config.yaml
n_layer: 13
d_model: 192
n_head: 2
n_kv_head: 2
head_dim: 64
d_mlp: 512
vocab_size: 2048
activation: "swiglu"
norm: "rmsnorm"
norm_place: "pre"
norm_eps: 1e-05
positions: "rope"
rope_base: 10000.0
rope_fraction: 1.0
qk_norm: false
attn_scale: 0.125
bias: "none"
tie_embeddings: false
parallel_block: false
init: "orth"
init_std_qkv: 0.0621
init_std_o: 0.0
init_std_up: 0.0621
init_std_down: 0.0
optimizer: "muon"
lr: 0.00339
lr_mult_o: 1.5
lr_mult_down: 1.5
beta1: 0.93
lr_head: 0.00658
grad_clip: 0.5
warmup_steps: 200
schedule: "wsd"
decay_fraction: 0.89
decay_shape: "linear"
final_lr_fraction: 0.05
batch_tokens: 32768
seq_len: 256
doc_mask: true
z_loss: 0.0001
train_tokens: 172500000
steps: 5265
dataset: "wikipedia_en"
MLP neurons of a small language model. Each row is named by its layer, matrix (gate and up: input weights) and neuron, and shows model dimensions 0-127. Each number is 500 + 50 x the weight over its row's rms, rounded and kept within 0 to 999. Numbers have three digits each. A neuron's up and down rows have the sign that makes its largest values positive.
After each neuron's rows, "fires on" lists the tokens most often at its 100 highest values on Wikipedia text that the model never trained on. A number after a token or word is its count.

L6.gate413:571545514443453492526496469512484481479473520546530499489476415469495632523538418467469670519457481490553433485534564516450551438540502449535542491472470611572482482399497487510474524494513406466473575516491456436508464469558459469427504562474532477520494470481415485438480488468554446496515493477638526537513524555434453411515490617558520414460523506468507464565377590488519514508546
L6.up413:542493471542551406494518537528535481387514471544514523552484520497490486405470568466509493512597473461445447545608476518515499598518461474481405476474604523509489406509376503515463427480499519532595522582651484470605438462500590436511480506547496421480420490519451469502421445544554437509537523527508442572562423534393448539461474479525526424539502516461574460461513575580425519564465
fires on: "ed" 29, "as" 16, " |" 14, "et" 6, "ant" 6, "os" 5

L10.gate56:423385499534511622516470521477393524416546545403528443566432504444558554468458428574437519487530446522572596468608448468528430442509545532495518459585461510536484481511466541485556555414479537445463434489538492528460500507555554531561477554459551496457503397597476443397497573500636451470520481534497533425507443445505415391420476592514523475487528461524567560531490486512438470617495
L10.up56:536554530562575504437564554432509482604484475540446513564450477529545464425533468533520486502488480445463455457512424447498519504549564439403515376483513518505475538435566543483502458565519479487477541610457515521646513522492562460480544457508541521469586521589522522542483530555390471524507418440483538514497515462479454522526611576488504440474483490463523482493464441484499446531439
fires on: "ar" 23, "w" 13, "ed" 8, "al" 6, "st" 6, "c" 5

L7.gate255:442539439517574488575440497504451440492507526501535574501483539489510477489488413564460571617562485510455478533544458521552476519475538490458490466531414453518510566605539487578522384495488484520495527497512467473599378488481502506524436556427479480423572458514478526468489494531480571437484465435452479571521446477550419545496499480478573519481444432561600449482473518530570499417451
L7.up255:552502456498562487546467536462541530538503558479484518487514520651492495403497546567510527441512498540469437493468566439554385487502509517502535510543455597409391484520529514436444603560515543454566539548439502493429531555541398470489548560483438439480507439528403419492632509406497517498497516507544541588528519536459530558540464529486477579477468410503518513509543445496539452556431
fires on: "o" 33, " Do" 29, "mu" 9, " Go" 5

L8.gate300:578422511460483461512545546489575510558550480427488452468490487475411406472493561497464454536386563504506524565520454580489437427490504550456612517425520541547504553453516579540581555440465518517549516525491551536544410610456566496442413461541436499543510505568523427503522483501478603446528540456356442466479477520601463483588460531513516510490579485511480548465493482504476524498583
L8.up300:438576591518471504465500493475495447469519451481514383456468504486508399428456566574505511522490562463477529582522501455500475498463484433445470510494460556474536455367503547561508474468460458477469531487507559548518624606515528430548513537562486501384459494399539403535509517479455432555507484526523484545440444530466525494465480509513569461442543515450593518495519490451448498487562
fires on: "s" 58, "ies" 11, "es" 10, "ers" 5, "les" 4, " that" 4

L7.gate141:565479552505489545622490511507479430434541437490493504565548517410456469494473520474560479516511461545535485532537521565554497530544474469513547572570412493376487506590467538510521434543508417464574521530560480475438431522494434516526436474553476476545488468505431527471438525490501474555473439533448449536476481520584576479465552508386558417523566452473545529465477485578427573438454
L7.up141:521428550502512538494481602450518459494556447526413522443476451471544534511550473537509486434547541546543503522485540512471521545523547506547562451477563457496458561524577522530554476556448497486508516522546532509498486541523335500534640432479544592432512510510510586598544520512470456506462550417548492454504527455377527463456514479522587544558457533534492530535495547485525589467531
fires on: "ve" 28, " All" 10, "e" 9, "s" 7, "p" 6, "ll" 6

L9.gate200:536524383486558574556432448545367606495520570503507506432573522510437534500449544490495489571461601509470438511496524584496471591544438479495422483527532584610525586476442528492549513545453538505519567465501547500469493462519467554482514422490406429478518459525520464508523456535537555557487369474465514530575443573470583533580454571481502513497574477476555462471584403458515560469574
L9.up200:531425498542613454415614470568504562515450470517516528512479521528506583502525485515513511518519506587588465465457544457459380531460436575502454514548401593459503428591484525496501581451498512543596438468560544550510480489527573464509535545439385430437453595486547435421515605453624576532581526524401510540433566512592594522439498543499523492498444473532546586520442573498524519476487
fires on: " " 93, "ri" 7

L8.gate411:500443555543553493449474490386419521569450389478520450488539524493465515562486490470533432606540439432560524563546634503588580467500469568510565467464526502532458564503528470482503530513470504474523498426533487612540569553512550458564432494526523468535552501495443532541601464514437397577481476590533637542562482482469469464548417557463560498512489508469549573533483507517508486407528
L8.up411:495564539502583392513520525488411573533525542552508454361492483545513473551591526548458469511538455519525477473402477547476547513486502507553489543485560511572498514553494508530508415468480527576528494502446540562533488525479480535482515470546656510512435467464577552403502461456500490491533584465466475577452654570516427452472448469393523431463553472515368532493521435614470518452435
fires on: "er" 12, "hi" 11, "up" 9, " Japan" 8, "k" 5, "u" 5

L7.gate132:494488517530488472530496587556393524477495640556531515467516489470467503504485413465487445520499480464498494634535452578502483457502485453475473495521450525427450586497558561495583382562491550510542520461506443421535494528523469435498523463442520546528504562568481480509529532444578535419567452557535531585530466551573521393511499505544450488469497499509495465493481400529440450474517
L7.up132:488525481515533570605421519591502484467475470495379474618597545536474484472495484613390534486533477476551447447490449401461632507465550464557423507554584543436393451494587455576464511621547480542376467564573445440521515511490508535582582543474500470444501513464509504503423491514481499447472514579518525421464525443566482448548508486462480541495590569518512451491520600522414466500503
fires on: "ur" 40, "n" 20, "w" 6, "t" 5, " can" 5, "d" 5

L6.gate82:533422498614431525480441497602460479437459438486454453490532490450447553433496503411466553401551542483503447476425550481562434471531473456448527549552505491467467479522465517469507487557554558576454542434384507505441439518508516514436440480540496533557504520456464501531490569476489519535567565516356434549466435464514462365617457526533490492443481503478473541537546539370538499570486
L6.up82:412444506465557518528509516523480449475466503446591535482486494521575498505460536446555439583470452503515432587459587566429561592510541462455495512591541572520529409539497470514494485617470480490485445481512402447456466448417584443423536525478482438598529493541618508464587581449430493447575512528383497526492562544399470523469552544531492506541442464508553438513495483508547482569563
fires on: "l" 19, "ur" 12, "or" 10, "el" 8, "et" 7, "ri" 7

L10.gate330:493507464531538441547614509520529540469471432563463495470484510469540463439472440501441507531633525539436510521504461535513500540439488509461493506599526523591479507515432518584536477576455478500472493419502490566456422582553442517532477411428471542439520599493557552474626524490521467603515398430538338457448493519571449440541417456478541586511447510472462489526431480422507465538510
L10.up330:479515491481535570503499488442577440445560462579489462561493609519536504613506504458561493485473518540494583451502509587533547493450472549604494461510458642488475474394497494528505508442538487472421557481514526505465560490546477556515571471516484496482458496544502535557480464513508525504463464450543522474424476558524463393507391518531504508417527353439531550469497527548531559522511
fires on: "s" 40, "te" 9, "y" 8, "ci" 5

L7.gate367:528490440426488509515521553482566496535393505507536508456511595462578507470493492492539540507513566439478477448498472583429493548487471454480404522500522483517569490476584481499415407425533545510465459541640397430511505494563541484455420466519419524496474342463519485454560443444498518540481580520496502507620507578467507487391514523445393432625569470441482533493483489514447566479543
L7.up367:562476518389509576426533450506535615657517522459463440510418464541514514489462476521493468503510511566482584436485590458521372562478510467538504533472484392538441414503421494563461434475500469539490561501460543490526534503464489556458600548347563485508495496593487409464549562415473492513520494493461445518527490550477460514512412466508584477558527483479507544428449422578489544513483
fires on: "ing" 28, "t" 10, "ation" 9, "up" 8, "ut" 7, "d" 5

L9.gate50:554499427456437446494405515629494487471538544548503377560556447562491479559460472445529520593547484539587565554491500519562524454489500525588481529579499532519490462573414527448458494582494576581450505588487532539508576467526608422500502528612408490498609591532464494464458530530524455502479464548505418492552458503473522468501431480482552445505405475464536515480503558493437460467516
L9.up50:525542512449516457397537502558478516527485465617456515550514463451663565547485494432452570457581541554520580478583497452442503448467619468527503406518476478438472523486506387567479556446510530486607426428493551557573508508478532437512495527477439497517494592450471449441560487489429551535495499500486536477488551571458573454446521571447612505525521506529521572550515564589515428490550
fires on: " comp" 24, "c" 19, " " 19, "ce" 7, "ev" 7, "p" 6

L9.gate3:425540496497407489493460474488462503360454511460515549513429476419516539542521475500523450458487580472478424613435548469510500530543556576486493480609568546510437438486482589460479553477511438547451446444499505441499516458486371403485521485453420498413501550493462453455519434489546508382530492487505550594479502580483560423444480445555422502481507485496522533472504474511467596481541
L9.up3:493572465481428515487439444449497470474455419353475458542500463564509410444584544492568497505420456446456514411456445593459437504569509549571601566533552426531555481559416443522568461446485545511501601463486491391498449566435557486560513564470509505614406501573536431462535482528522523527505459499490503429501409483529526510464560436515530518588529533449492493491532437497487510445537
fires on: " \"" 63, " of" 19, "\n" 7, "ri" 5, "\"" 4

L7.gate268:509501530512482589581513456448483539587611527518516578515657488490525551497521527537523443548479561484490436530495532524442393539447532517456528440517491574471529505530615481501478530521539489477524479540447353455367546540530540472495493347535471509574487464481438504484442489486467471454456506549432503498507561563509617503546545542578524434498502481446461480504534489577436537455511
L7.up268:494579502529481517524567541490530418429477540574501559378480433518460422523499470460526451460528540390446566419586547498522471574517479442449589498541552532502521470482497496466435562484460546519553490481513543489597490514440458496465439559594478530412309508405455425548557564457569475461501500540516488523417566475406565445486494581522569597580524583505449524519534507544492618469527
fires on: "s" 41, "es" 8, "e" 7, "o" 5, "ies" 5, "th" 5

L10.gate384:434548469517536446502475462537497450412408530523486480576515541425500489459500527441510517591484555516400450480623530567502481550518545457555493425496530521371436387423519496589463462457437500494590452556608452462429562531537445515462517545460484514572469579528583500522575439459525532498435546576453481471537361588494572366543545508488457466547540456479499531429455528468463525591510
L10.up384:501540432576516476536541472548537585553439371611426554589527481533443513383503449479547501485420522528505502492481477570449590540523441374471552539562540566431450541509546425501458468493549477520462489513506507383510481514494481499519575574437472495480467467426515355509518496518501481548482466471438522479534490436517549478459532607492477401507445559603483542470494543485535435486512
fires on: "ver" 14, "ter" 14, "ur" 7, "p" 7, "on" 5, "w" 4

L9.gate12:498403491471531553512495550514517544560503539510469411524469465511482415595475485444407514516511570582536487429500500568512404534589541625457443562452503473493525496555480442396429495472524469449605546464551497490577477501526468518585449469510571483481459578544480577512462536488551494486478502434442589536564451483576408466543463489526501414487436554523607489489547477497510405478547
L9.up12:480573452541529592417530517501470461425556476433439530495490441595480534449464519498493454432440472568492452512295479464489524567500564567372457505519524535417485457432547557508490495548540488452550425441515491485557468526588518368540506578480384482524484555447526502433553513532554421505542503474494483545513500438531566533538453570499481414545511438485494528464464604558445571546534
fires on: "us" 25, "go" 25, "ed" 7, "b" 7, "ak" 6, "y" 5

L6.gate256:490550501498558401454543504499520507453546542593561521501576589496507409491539461559520465459475386457498450539497500567405498485536553533450464489564437447461520577472483463553525504412551482548511524473471451427508515600619378406476449555486472471508543518586430440453574384499558502500497468516453494528475487385564453602425461391542510547581525479521496492461492512513510462542485
L6.up256:417453503469544550453441419460511546398486476566477540596523593514560499461511479522500517475600467513559447530516431408555589672507428464548553512518443503506461534511540594498540478423482459507469447595486483476510598498509425555500484616532494432546520445426549499509461535517455453557503457521484460490466432535522464547475585451530513582450483455522446445509434562565543475464481
fires on: "t" 18, "o" 18, "te" 11, "ed" 10, ")" 8, "d" 6

L9.gate169:444528606470488572544453511541503518479452544424453395573462526437479504481514459588460565497504484531508442447542528561533552523524511435528638604521491454446491453554485560442510447534510474550511500530596473440531485578447551458510478430557517476540467423524579524526414535565448553526499425486551518544563534515482512496500464578535540536632467558461505509560542490532473471433498
L9.up169:508547527484507460591466576543444521541555420485410487533477488466448457469524344575518530500522536485525577488478488458513468574519497597538560471551476393503472487456464450477537492562479528476537461458551524457545503465533432508518563488559450546517455451494528557517532504524483455490490516415535557431513470560433522528525491454534569627492517521489523493527492451537545554516587
fires on: "u" 30, "a" 10, "s" 10, "al" 9, "art" 9, "i" 5

L7.gate435:525424564428518464484443652492416463469432411498497483425479436430524385522580508495519517598490461463509526484528504504548517446457564534437518466466488452468444425598570535486531477399576576559506499424495532417567492583529449537474496618449490528539566439507509453512491443477538575584557509518500556453426362500528527558537554489539451591469460455445452568467471427482489508486505
L7.up435:439429524558524429471517563476537587471578477470484450521554429498591444460508481579517434519452538613528485573475466494489433521427502511552481521443438517473492493585551562463444459437476531444425492432469541464539529504508497546562489539503406462574541527473584516594531436511443491464545525499559498487484465501490483565508530582468484512492500390535509558493547485521562491394488
fires on: "s" 62, "an" 7, "t" 5, "van" 5

L4.gate284:451444531471542529475571507518478569466504449378453419482419513453629480549462486544473465511531505513510491529482513496477582489480493610456506520522554451587496458469430471527591541441489462543604510422498532525442472505503481528482572472539460540534485513534493557451411495520561483503570428469453498537437487483586456500534396552501537533492535481376537463458595500499536506532512
L4.up284:486483437508451534547488565513580516514582608480537455430489426535497494547516496465458432456483559543543514497529472513518495532507471608567567463490473475528498378398492569574585472448572488524533511526452442453452507461503510436513500615534391434487425575494561445483466450444534429489567437506551639471465513457433508508461531518529603523530494491515533515508481574524428495513534
fires on: "-" 29, "y" 17, "ed" 11, "s" 9, "act" 8

L9.gate206:373486615554526557540559525461407452509458513551512567460481573487440491546481455444573608541534537464516562511533537575554556509509527552540504422505512494556396614462485465519456425502483555514486459564497491470506456529517504455486445475480569573503440480423503522478608435527514507494534434471476401414503470528473509530528482490508580643600499497455521565533572524516495444472519
L9.up206:450447515545428482491462571487546472500454466514505555580516561525464549455488525531624497420442535467514520420504558452611476351509520535559543496448579491463509608478574561567503512456481489465445496433474501540533511526565551464489477460446458424422524586478467521461481520418496493527562483531479481479540496510485569628487560482497470420515543519535515515390459503467505468528459
fires on: "-" 15, "h" 11, "r" 11, "d" 10, "ri" 8, "u" 8

L6.gate414:437433520437597443606549515523515611457600472556473527458461465499584520484453435432442432473569482463541522564462438479457437516545548518452508413422493564457413444537469483468449539412478500515573512471536476599525554503458493444504500521516472508528526437507475568469479462530475469497578529530566496530513529445401478460473606531563551542588502517548607472512490597358533549409477
L6.up414:449392551492519505490518450482492512486558440505606571591486512469437513513471512472522500559544556392537651462495469464446414480487477548527509519457489516574479500503405477563519527468567440535466447500504426495539572475448588538558505585430437541549483478438534542472454539410523461492559580502458419475488430435459497481535496390485606460516558533538507407465427521439639477468585
fires on: "t" 27, "at" 13, " Art" 7, "th" 5, "ct" 5, "ly" 5

L10.gate244:585417477450562454535552486518510422563482415568391538489460426537571475393491483525504476614510595443490511537522529427451506399383471478485527567495476523418512506527495578504466477523446515499590419510563449574579501648493508535526496498650538456464531436457458450386373492519509474560569459502501546525473481514461500521481542483506478513530553458479513411503541454411485487511511
L10.up244:581527515529547525602441508530458441510491475518408535505518552445485450472459502540478442578474559526490470442470491337429466518480511595566557438444444473490500528520560424551472494485462483496491520576525537530399510508554545460491573529476490532454534607488381413506551523431470604545525498531497492457562565531412406552533486470513567502428422483515545428455416462521504459423579
fires on: "s" 28, " 1" 10, "es" 9, "al" 6, "2" 5, "o" 5

L6.gate251:538525524611506478509542522477459558469427398534477516468538560606492461550483503482563401482582375446579448465439484500517480478509543572537532519464511526542525478584547507446450554544492560502389441443504464468509579591497407524419543462522418555571470383419533397517539630542410541494498524511491568480501511478557502523476449466593477485485487462497483534470546436499451478565514
L6.up251:470531524445471429449533464418597500417476586523421473541390435466446380521488544425445412479522462509445427544432499487492520509537607494567439512459449394515498476529546495483478566401459580405478528433537423551570507444533574445544527462552485506555500477536494490453565488495457452505500507518436487470559547601489383512537497550497547545513508514502390536494533487513462451479510
fires on: "vi" 22, "in" 14, "o" 8, "va" 8, "y" 5, "ve" 4

L7.gate428:509532535486507517495545510552589576484428484424485417527486495508511436555433475408477555507473472546638497604525546530443532482434578610470506503522505543544587426492557511526399540439437535439438516543473455569531587524453528492448486590513481463478422511463459448452542476463503421529589437507538571453423507540500499433469563463543441585490525470546543451395539597466537497496510
L7.up428:444510585484508532456472563519458559475504502553592399506491571546534425538415477459524535588509491457539490532545558436492579533513513660507474507509536625533568472563476479492392508398469421447477524558563470531479570573539503535477534485513454503397518555508499489471523511514564376431599516510530553453541486460492521434561499545579547406541550520511610443533550500490452439523541
fires on: "ly" 28, "ally" 11, " not" 7, "u" 5, "t" 4

L8.gate64:483553439527493515457504598539466453398439550372502468441459511460508493512434516457468536547556417585519503531482490464487511396445510546543601464497496558525598526490457505469568500469542467579597593526521540516605437405565477518491478506442597528503525528441491468465455423479516516448478420463577562570553521496502474489565483528416530425416496489500507565531535389457491464391472
L8.up64:497476543497506420559507460516503455522490543515455529439520456519533474507524524420525525515488619544432506533458445496490467479656423498485506539454437439509500538486645512529567489490528494495521561519596537492402538491521569495484514445508489466506532554492503526507512512537482539552502486410475491520589508524468503451537491610458499545511568495517505411587437493482434543467498
fires on: "o" 22, "tro" 15, "ro" 12, "le" 7, "ke" 6

L8.gate426:522512479569518523507587503489462444547465509557421549427472496429524434544477497637485523564632520543453586519452480537502533455453508430465511517510462443429515555582510522501567460470438545469541561483516585552497570587377444436483548480546531540522522459525493488427544559469455487523525429486481482453477471540516490473548442457537549436496471455464560518500472493408597426417487
L8.up426:533469467563497619494562456485596487498445515512507495523476415513473516616544568542527587567568499428460563524557566364558454397448456539372491483413604410378527443440483541487439527493485532454497526518509508558475511536483523460504430541478470493555504546482405477562540543554500471607437536477499476509456473477520424494499549518449453499561628474573427571450463595487451520474553
fires on: "s" 23, "mp" 13, " imp" 12, "c" 9, "ec" 6, " cl" 5

L4.gate131:412421513539523516536535572529465507521404443460536453466557513388528483506514573481608573489425514473488517480367456528494589474516589426484554582479488487467524439538555509492583492417405522506579516426566514457500601565511488429517500510426413516474604481474510517522499545440564607535460501494483541467507473549497466531552452550595487601451495536411488412484416441483470533571532
L4.up131:505452455454597473539537541466565448529451468532571419437463434478494505461532520487454524524465504446527500589507527473501561401389417489473464430442490526473561429555569577379463508485580425474480534436646572502459552625538540550468486601460530558550493528519499479556491596563586473490488462440534582541624493583476471454510552504471473516493516500541503489483478441538430492523496
fires on: "s" 98

L7.gate53:510591551488495524480507592578487531508406513479556529556421402434484532485589430446500584497501547600496462594465491545599466588530555462496530541468474497429604518548515507440416413555516464456511503532513512451522519469598606503515488478510556504509495477487472450438463525526430589470493431506575557581543477450458567547405542466436622512476551472562536537440510468475382500550497
L7.up53:533514533482435532420452537447504476541449614531488497464495441444486448413551547458474524464497550606506541626493445476497551530511477461535611597500504524406565536431541425482505468504465479430461480442496526503513480520573465533519418514458528492540534468501539392555494447503493520534446516504483511392495527464451512521502516629385590472492516548471548511548497562438496404476692
fires on: "s" 31, "ea" 15, "o" 11, "a" 9, "ro" 6, "al" 6

L10.gate141:510405515494467404448554577480415461522564520529451524470592445496430448442446430436512504469563549515549474445518437437450437554430513500501534556570500522474451523513472494544404446502499581552436506495470499605471410454551575483443500429495493515473534531418459515507567519568517478494624476553550440530479433427607460583488506455546510492548550453473439528505502432514519479505578
L10.up141:454451552498536487549480483454445478533496450539566510508529485489511430564534438566610412451455475420490570454537549449481499445395423487531453590417576578385570475494576532532492437529570436467484445514485528460506478500497610396496547582493546420486615492529502531529471462491493604461535475567463455582406472470551563482528505488449412489481530457493538570391516576513501552516500
fires on: "d" 41, "h" 16, "r" 10, "ha" 6, "l" 4

L8.gate361:448422556468507440570497407507506484466550408435548537464569492493584530438509455536466534479415428561519398434502430574509551471565533506559443489407463463511536526479570448552474420456454467455547482446575494535525541575519500507526501513460488497513562547386534541473455490523486572552524490484496480491487511355459544519568560482499563450511535530425586485483479520438565563483500
L8.up361:471507470466579449591470539484544445448537462490525544475619534509459518400522517552483481535501424619561572475490543440427461511541415514475530408535417566505549509479490544569485496488532490510544521450557418514467537587496451499505598523403472407491504449388568507545546465451531456452476514538595497399489474456385479439535438492521508521473533503533570467434469548519497557471408
fires on: "th" 22, "t" 13, " first" 9, "en" 7, "st" 5

L4.gate313:483485465519458505540493512537528465523462523497418536524512537512549598467490477590566506575540503497581510505470397489519495463494473499603583432485546548515558572494555416439501512414494582478459558445465515548519555579509470428590448499582490518495493532546373341420440550519575560504498448493471470432478502472542456490493430550585459573615489485490534476591469651489511468518522
L4.up313:467526518483590513534516578497516468519498503501514475521536418468474558488573445469566493476508482586501452477472441383546527470546532429545520510427448441476576554518557467506452519438444554506489520476485513516447542581476569454453528441566493512545440405584530514461518603473424438578524548518528510525488499520448468513385541624479559565509527416501468545496483576469469472496386
fires on: "c" 13, "mi" 12, "History" 11, "al" 9, "i" 8, "d" 8

L4.gate172:489531406466557444431449555530557595466529460554569432527627504456498442475541453555558485502433430608523588569523546401490462652442502526488468429518510586515503395448550564481517476479453517468461510432521393493535446547564521471522466518479421506509463500577466452437507438480555504506565463512457514533518561497414609477518552481472481539488493442529489517439501396546551547445500
L4.up172:543537585428447532515548485536510547487540543433560445497438553619562483533554436516559411505523363444528533520508505408466464501491605550474529554412491563523540529460495442513431396523541577447526593556496477495564518563476523466530521439388463432510546483487525444424481556550497502529604506516440537511496517568449407539607468492501468451418473399526456630467486421568533546449520
fires on: "y" 32, "t" 17, "ing" 9, "s" 9, "re" 4

L4.gate340:435519469547546489572465550592556549532429534497466446620536505437419558535421553554507580488480509521473473521470402579451463486454475454503481441457506431514487442544518427460505398480525499513407457471643516513560507537552474494525506436545451423492503488529479504503458448462540443500572545426450523433574506531475514484508505512535459434559496495547614463623531547569429424434509
L4.up340:517582586499515484547424521401448513504456576395515502451487534574416495552446545617537530528622481517472573483470498587454482430560448538486473476470522521506557539461494549597465437483439522520493499377494554466575496497516504565542513493567606518504477469493571496535543570465480532473409480440476504540567514462496508569525503507490540496520503494528572548549497558492398431576542
fires on: "ed" 20, "u" 15, "i" 8, "mmer" 7, "c" 6

L10.gate223:554495456476512552512488482476493536526542539595432545542539559491480497619461536468406484484471444520501430521516489510651488387463511603478609458513482565475559491511573489368497458456527489432507441365458547511504540513517482565493513551487546498495414477487533469538523524490599462551617585559485525501444558499509572513459565497440550461494506507547468488450573448492439491450554
L10.up223:531405518505527493448474439493514446441464513510474465568497500458601544482493526523433450504490545511463608629507513556456459483415447516505493562441490499534376474522509523564531439583513541558565556483506532587607445552469478513504596490580509519456510507467466451543597416585554534520528485512458443464562495526431526595540540574479456531532495599483549518562525533565474531531537
fires on: " a" 26, "s" 15, "\n" 14, " was" 11, " is" 10, " con" 4

L4.gate323:490527545376507423484570483518525494527501597512511536544493481406492445586520464471508462515475549517521505545514580478565534361453431476390538557595542504585494491513471451503534556461506521443557468501499514465449573434430538531555500517515455539477485633475544517593494460662436490503491566465446516550496553507490523425560472640521479468461508479468537539561628517454478524493563
L4.up323:509514550452530674535579506474452496541355605474534466540548524518587557472530536505379503423457419551547510580520558517484530476454490525430539421559410555529453506467459537531573468484540555559516482392506454515484462461448518541588507458427475454391377469408533436517523507469508438442488551465541499500515474446492522497410454572457484471573503508470542435567485618598407523473582
fires on: " south" 12, "p" 9, "ed" 9, "pp" 7, " north" 7, "z" 6

L6.gate333:423405532527422530560593479484477505521537550497496506519549516517457414486503475558450492462490554516425523427555480526520453559525487512547493501499539582534546502587437479439405467533563470520501519446482393549508485638537474477451541585483441503464620475480448418505537493440503475421502559549519534552433517460489448462487508478519519502575528556481491478516463436442489436512540
L6.up333:497503475436490493463523490502563530549650524590562450451501579487472504631537478603544476514501424554452494490526543473486467440459435532483459432483541577552525407427439535534461467508513457489487551488544511467458445462509439511500567444468463547440521357560454498621397478590604509506533546476605534425529506576509558525591620493498485537553514498448428473531586587469547551482532
fires on: " by" 13, " other" 12, "ant" 9, "g" 9, " several" 8, " many" 7

L9.gate325:435497478535584447470598510511441558496480495437452432505558396494520591566452467453537455567577537542496497493494513560510533401466463491578479510516562493559493347440564428475457553487557428479410478440507558386503513614555608460415540484520457486548561540559488560472462453537527504489478502490491490467529557560472484489596458448511445558416442516442544461566559510518480485504592
L9.up325:493425508481540574455514447615574551496584507518499521520544471508477426547458510520508431556428480405550466440509528424498425422607470446637458394509432504480504467493415530503449465416549470491513602534574577533461534463498541465581568490542591517515471492457348537446538504469455524426467521509509575481496475506543540480502456499490486463506512485514512565561589535456513546501450
fires on: " comp" 30, " di" 12, "y" 8, " Di" 7, " cl" 6, "gra" 6

L6.gate83:424490507579537592577509501406489458544491489432532465468474518441541401442451501559504475464485488537493537519549538502520479543499543489571447417530468537431527510457502527520485480547450515457499466462477377436500422601525447471533551455485478634456507525562382432481528503596551526562581425423468543511460434457507561507564490469531509447499462452442489510552441514459519500468483
L6.up83:440437537475502491486451467462504425470391554503492520557589491526554547438683470525517503459525525492465571479542467535483530473538421503514479465469550497583504522478449548494494484503508535510577472630467500547520538554493501494515493452486458477460503667523516505490471471505555346475506525437465488432460510546461446493494485447412498526534457474547473519517519519628458484424484
fires on: "s" 24, "u" 12, "y" 8, "a" 6, "i" 5

L8.gate168:488496619408490412488543523380548444545500466568542517532510472500423451437529505501518486507518496434469560444472480441478523559432484577453508479455478493491487484485513526482532489380412488536543559448514548518566486604485526498517480454506596519532441468595452485594453470457564463497505548383448399445498549494605556425485403474471539367466481538428619555535516450398470619479459
L8.up168:487603469516498453505517528486488475610502507482448467457543458432474385414541481526513468522454570353575422461417484492525563497528522470590573554454446497496469558496517549504448531475480530526500540511559503499503558513482545522556578486527528529561518516492468511441427508482484442438562516566504463510506491539446514551481510495512544522477483580462538528445482549551437508612578
fires on: "s" 67, "000" 5, "ies" 4, "es" 4

L9.gate278:529509514432483466517619547513499540532510524518497503459490422457481508443505541502413463664550584519520431576459475545454452515536491495456404551549514447608479448523493441475433468515496474473494480516438531516480532507577604477471492565445413470578491493576453540520580428472542473503527494530484515529477441518579595498527612499445406442431439574540552557512506520546469466374486
L9.up278:537501586588562428483460556508569424478446557528461542548571369471486488549502551471491511538609435520488513506489434468514562441531453539414596519435580508579472529553464534505559535448513460517482537501484465571493528405609469576518417537347424535430364512425448456492588497381584456519521490504469560472442492460447450459548455515544456493489445538526401432429505501518530477487469
fires on: "s" 45, "pt" 12, " of" 8, "ri" 7, "th" 6, "ro" 4

L10.gate144:420394444465329532530412488510408594396504504464483500458573567387499434514420455464561517500518485549502433506491417559564542462482560428587531437613511555543438568498569532467507520497453514516465534438425528460428498480498447420556526453557404543452538456533529486401454529524412478471581519540453513469473484492566492465570479493468433535518470505554490551481520553472463495537583
L10.up144:523463490524461476483413472573472548438528515483478464528455434484473545583551525438604509546543531526454507550471536498478595522538586515584571564430532528547539410495472415495480600460396496574522480440515486541480449452401579499468491500521481536472514435457487513496537523521442489466490531519509437574355477425535522488480486492475519550519435544419511557439507683474454625463499
fires on: "an" 30, "ri" 12, "n" 10, "k" 9, "or" 9, " \"" 7

L7.gate96:509488486502488472501529499478515417551470404509481509526388443559580505510478468543490553533530568587475509529486516611566506495512551486468536491469442393488420342599514536480510480487571496450489460381576465529506457562505478486440506559464627527516481568509517475466412556580535478502547547496548475512477474443584506463541540549439477423536576397568552479520610480423526508551584
L7.up96:571484538530474469469478466487470421443491520504497454538454572463494556403471542460376484412411544622506524452521494599432458420490446495447494563417497374427493495533428548511509458507574544505500485482456473532512517496523473533530554519461549533504492548489467523503472492513564565451566517525589575455540467556511513537512563500439527449570482488516573440452462517440525561434529
fires on: "'" 69, "’" 12, "s" 4

L8.gate98:607451467472514412517453541440536467458582387501468488430526535444480567458540491647424511465441435531542496528517492518503562466528527534466665479516481493475493546479425410545497451376467474473529546553497442505512441480524401557474508462464470461434532533523557449475572538530365531442509456540498580485495480449421519519386473452538522540451575500479536491419597418474482546498539
L8.up98:575557451504431414421454468494509482452463503491446541544525519503436559376548451586595514402507539537434468505419433550422567400517523570503508614588460551542451565431496473474533428505559472456487482496468538430541551556589511549578578566470478559498525519543508522481499472432504531482509534570486540554468553506554582553507553432497546459464537521464509513473431644495455425479533
fires on: "-" 34, "ce" 10, "." 6, " Time" 5, " 2020" 5

L10.gate400:497417514502534568532551574428536518484455484489413574558470491497458475493505505519550518488542477603460571468534473545505481498553525535479466607571525490422477518496551503479584639524427508437547519451550469484499485517502468499520508480492548487590457459549514434509522556392478516485558559465501500458464587446538514477528556505484491505534500474470520492499613419470585554466483
L10.up400:515467483478524618445472526541536507497467569555510437536365456533418505476449526496492523462509474550515574435399525532422482510534458467466535517511576553464633469433498538495469568520469485493469509442512483482482422376499483504417506472505528488438523506492457527501647508449601602523485454482482538491518487541477518510540591457485498398489527544470482531526462577536562470508533
fires on: "s" 34, "th" 14, "le" 6, "ly" 4, "ight" 4